python train.py --n_layer=14 --d_model=192 --n_head=3 --n_kv_head=3 --head_dim=64 --d_mlp=768 --vocab_size=4096 --activation="swiglu" --norm="layernorm" --norm_place="pre" --norm_eps=1e-06 --positions="alibi" --qk_norm=false --attn_scale=0.125 --bias="none" --tie_embeddings=true --parallel_block=false --init="normal" --init_std_qkv=0.0233 --init_std_o=0.00441 --init_std_up=0.0233 --init_std_down=0.00441 --optimizer="muon_variant" --lr=0.00892 --lr_mult_o=2.0 --beta1=0.95 --lr_head=0.00407 --warmup_steps=200 --schedule="wsd" --decay_fraction=0.631 --decay_shape="linear" --final_lr_fraction=0.0 --batch_tokens=16384 --seq_len=512 --doc_mask=true --train_tokens=162500000 --steps=9919 --dataset="wikipedia_en"
MLP neurons of a small language model. Each row is named by its layer, matrix (gate and up: input weights) and neuron, and shows model dimensions 112-175. Each number is 50 + 10 x the weight over its row's rms, rounded and kept within 0 to 99. A neuron's up and down rows have the sign that makes its largest values positive.
After each neuron's rows, "fires after" lists the tokens most often just before its 100 highest values on Wikipedia text that the model never trained on; "fires in" lists the words (lower case) most often at its 100 highest values on Wikipedia text that the model never trained on.

L4.gate493:30 58 38 50 34 53 63 55 59 33 36 68 46 57 40 45 41 42 56 53 43 59 46 51 52 55 48 31 46 54 50 48 66 45 49 42 52 65 28 57 43 49 56 51 52 38 50 53 53 53 36 41 41 54 29 41 49 38 47 41 54 41 63 46
L4.up493:43 55 38 37 57 63 61 61 61 43 44 47 34 51 48 49 32 40 73 66 54 42 41 47 47 53 18 49 46 49 64 50 55 38 38 48 42 52 32 67 58 46 54 46 50 26 55 49 58 53 44 42 47 62 57 42 45 40 52 46 67 31 53 63
fires after: "the ", ", ", "The ", "– ", "("
fires in: "first", "third", "second", "one", "largest"

L3.gate182:34 54 44 56 35 55 48 47 67 58 57 67 57 56 43 38 57 64 51 62 64 46 50 46 59 52 50 42 41 33 47 49 35 41 42 36 43 50 55 54 57 44 47 73 50 50 32 38 62 61 50 50 54 51 53 45 46 45 55 52 36 28 39 32
L3.up182:53 57 44 47 56 64 49 52 58 48 63 61 46 64 39 35 61 64 53 45 52 47 44 45 38 52 43 38 45 51 44 46 54 33 37 39 63 51 43 37 53 50 54 50 57 42 62 42 39 28 42 46 30 25 45 41 55 47 43 55 43 43 40 41
fires after: "to ", "and ", "the ", "there ", "which "
fires in: "such", "other", "same", "use", "were", "provided"

L5.gate158:33 50 68 45 41 66 48 60 65 43 56 64 62 71 55 52 37 48 45 46 62 45 49 52 44 56 41 57 53 45 63 69 59 56 42 47 55 38 51 36 55 50 51 54 42 44 57 36 57 53 46 55 38 39 32 49 47 38 49 49 40 58 42 35
L5.up158:61 43 58 34 42 62 47 29 57 40 67 45 51 61 44 55 59 41 48 44 55 58 41 48 65 42 50 24 42 34 50 48 56 39 50 67 55 57 57 61 30 50 47 58 56 65 38 53 56 39 42 57 56 48 36 53 48 31 41 38 40 41 50 55
fires after: "the ", "• ", ", ", "a ", "The "
fires in: "such", "same", "time", "total"

L4.gate105:40 59 57 52 41 53 42 48 44 58 28 44 56 64 62 49 55 46 55 61 38 47 41 52 47 59 50 71 60 55 37 47 67 56 51 23 44 45 46 44 53 41 59 67 56 58 51 55 43 43 39 63 38 60 48 25 40 39 52 49 45 48 48 61
L4.up105:45 52 47 50 59 43 46 54 59 51 38 48 48 56 36 43 69 41 37 51 65 52 55 57 46 53 55 52 30 47 61 44 52 64 49 47 61 53 55 42 62 78 56 24 30 55 54 50 61 48 51 66 53 50 66 60 58 65 64 58 43 50 51 66
fires after: ". ", ", ", "\n\n", "af"
fires in: "after", "who", "affirmed"

L2.gate546:40 66 54 53 42 49 35 49 47 60 37 54 53 45 61 47 56 51 59 37 43 68 43 50 45 54 50 40 49 39 36 52 50 73 44 35 46 63 50 38 61 58 53 40 60 55 69 40 64 46 44 48 30 64 64 60 44 48 60 38 45 41 45 56
L2.up546:73 57 57 29 46 55 62 31 48 63 33 50 55 72 44 32 54 60 41 59 59 66 44 56 49 41 51 48 37 49 50 59 57 56 45 41 46 35 45 44 48 47 58 38 56 45 42 36 44 42 54 45 36 51 41 64 59 54 32 59 57 43 42 49
fires after: ", ", ". ", "("
fires in: "which", "who", "with", "having", "there"

L7.gate427:37 57 47 48 46 51 53 46 58 63 57 43 58 62 47 57 54 38 65 44 50 43 72 37 41 38 42 61 80 55 40 43 53 50 59 66 61 65 37 38 53 48 48 57 61 63 46 74 59 50 49 55 42 50 61 54 49 44 38 61 35 60 58 63
L7.up427:56 55 51 58 28 49 53 51 48 41 45 58 73 55 44 45 45 53 53 55 70 75 39 27 60 27 57 51 50 51 30 47 66 50 60 62 42 56 36 45 63 42 51 51 57 66 41 61 67 34 64 46 37 47 57 57 70 57 34 46 44 52 50 60
fires after: "W", "and ", "Wh", "th", "but ", "go"
fires in: "in", "won", "was", "on", "within"

L4.gate408:48 51 51 47 43 41 58 34 58 63 50 59 39 67 44 23 60 65 48 56 60 67 49 62 51 65 56 34 49 40 51 45 54 46 48 43 62 25 32 55 30 64 51 55 54 57 49 60 61 36 42 37 57 57 48 59 53 45 45 50 36 55 38 26
L4.up408:43 61 51 61 39 46 59 46 45 41 56 53 29 48 45 55 59 52 48 46 48 48 60 46 38 60 29 33 44 41 38 61 42 55 55 47 52 47 51 52 35 71 43 38 35 37 60 51 44 53 47 49 54 60 43 53 47 60 48 27 51 60 47 41
fires after: ", ", "(", "which "
fires in: "who", "born", "married", "to", "had"

L6.gate427:55 60 62 62 41 32 58 47 53 47 49 63 55 37 59 38 43 40 56 66 43 69 66 45 36 56 59 43 38 44 68 62 42 51 52 32 44 55 53 36 53 46 58 46 56 55 39 59 50 71 62 57 31 67 45 55 43 39 56 52 48 56 52 48
L6.up427:48 46 53 46 58 48 60 39 50 44 64 64 45 55 48 52 30 50 46 57 56 55 47 70 27 43 55 65 62 50 61 48 51 53 37 53 51 53 45 61 50 46 44 50 56 55 32 51 45 36 33 51 48 37 56 47 54 41 29 43 64 54 57 62
fires after: "N", "the ", "(", "K", "| "
fires in: "2020", "nancy", "nizami", "2025", "2023", "2021"

L7.gate291:50 48 42 43 47 60 52 45 46 51 52 45 61 51 57 44 54 62 52 50 43 52 40 49 34 63 52 55 62 49 51 53 41 58 45 41 56 51 39 47 47 43 35 45 74 34 44 53 50 33 53 45 50 59 54 53 58 48 64 68 51 23 39 71
L7.up291:49 60 53 39 50 45 59 53 49 47 64 41 47 49 44 51 46 56 49 40 53 50 57 37 58 29 50 47 55 61 27 42 40 56 47 43 61 74 34 40 47 45 59 49 58 53 33 54 38 48 49 48 55 30 51 39 47 67 38 46 51 50 48 56
fires after: "one ", "n", "N", "vari"
fires in: "of", "none", "nizami", "variety"

L2.gate282:63 41 54 40 53 47 43 64 57 50 42 48 52 41 57 53 64 52 45 36 50 63 59 59 62 44 40 49 61 53 57 43 33 52 36 46 41 47 61 41 45 57 70 43 51 42 69 42 55 49 62 54 60 52 44 53 59 49 56 29 36 46 58 47
L2.up282:33 65 60 37 76 68 65 54 35 49 54 71 42 53 40 45 32 53 37 58 58 69 50 53 47 41 56 61 46 62 48 70 58 56 62 66 51 36 29 50 49 46 47 61 52 44 55 45 49 59 66 51 49 52 58 50 47 43 52 53 39 77 40 52
fires after: "| ", "- ", "ist ", "\n\n", "Democratic ", "Liberal "
fires in: "party", "event", "medal", "who"

L3.gate291:33 45 56 34 66 54 63 47 41 79 54 51 55 64 37 50 38 54 44 66 47 35 61 58 47 41 51 53 51 37 47 57 49 29 50 43 69 50 53 59 45 47 46 53 46 59 47 58 47 58 41 52 63 55 58 48 45 50 61 39 49 34 54 42
L3.up291:45 56 44 51 41 50 47 46 50 55 50 44 50 54 49 58 58 57 48 56 53 27 36 60 59 46 44 46 66 58 35 41 42 63 47 55 58 67 40 57 57 68 23 72 57 36 35 42 44 52 39 31 33 54 55 53 55 49 60 33 69 69 55 67
fires after: "Pro", "Car", "U", "Academy ", "Department ", "Institute "
fires in: "of", "carvalho", "program", "uprising", "connecticut"

L4.gate267:43 43 48 54 60 64 50 56 47 44 29 57 66 50 55 53 53 45 58 63 46 44 66 68 61 46 42 52 63 65 59 46 50 41 46 47 30 53 42 41 58 52 63 61 54 52 53 47 45 33 46 68 53 42 65 77 44 56 66 38 30 34 36 42
L4.up267:44 54 61 63 63 57 46 37 69 50 62 57 52 40 45 55 51 61 57 72 38 59 31 39 44 64 60 39 59 42 60 48 74 38 54 43 44 57 53 37 47 49 71 48 54 69 63 47 71 47 52 54 42 56 51 71 51 64 60 51 45 69 46 57
fires after: "the ", "The "
fires in: "first", "rest", "last", "end", "opening", "age"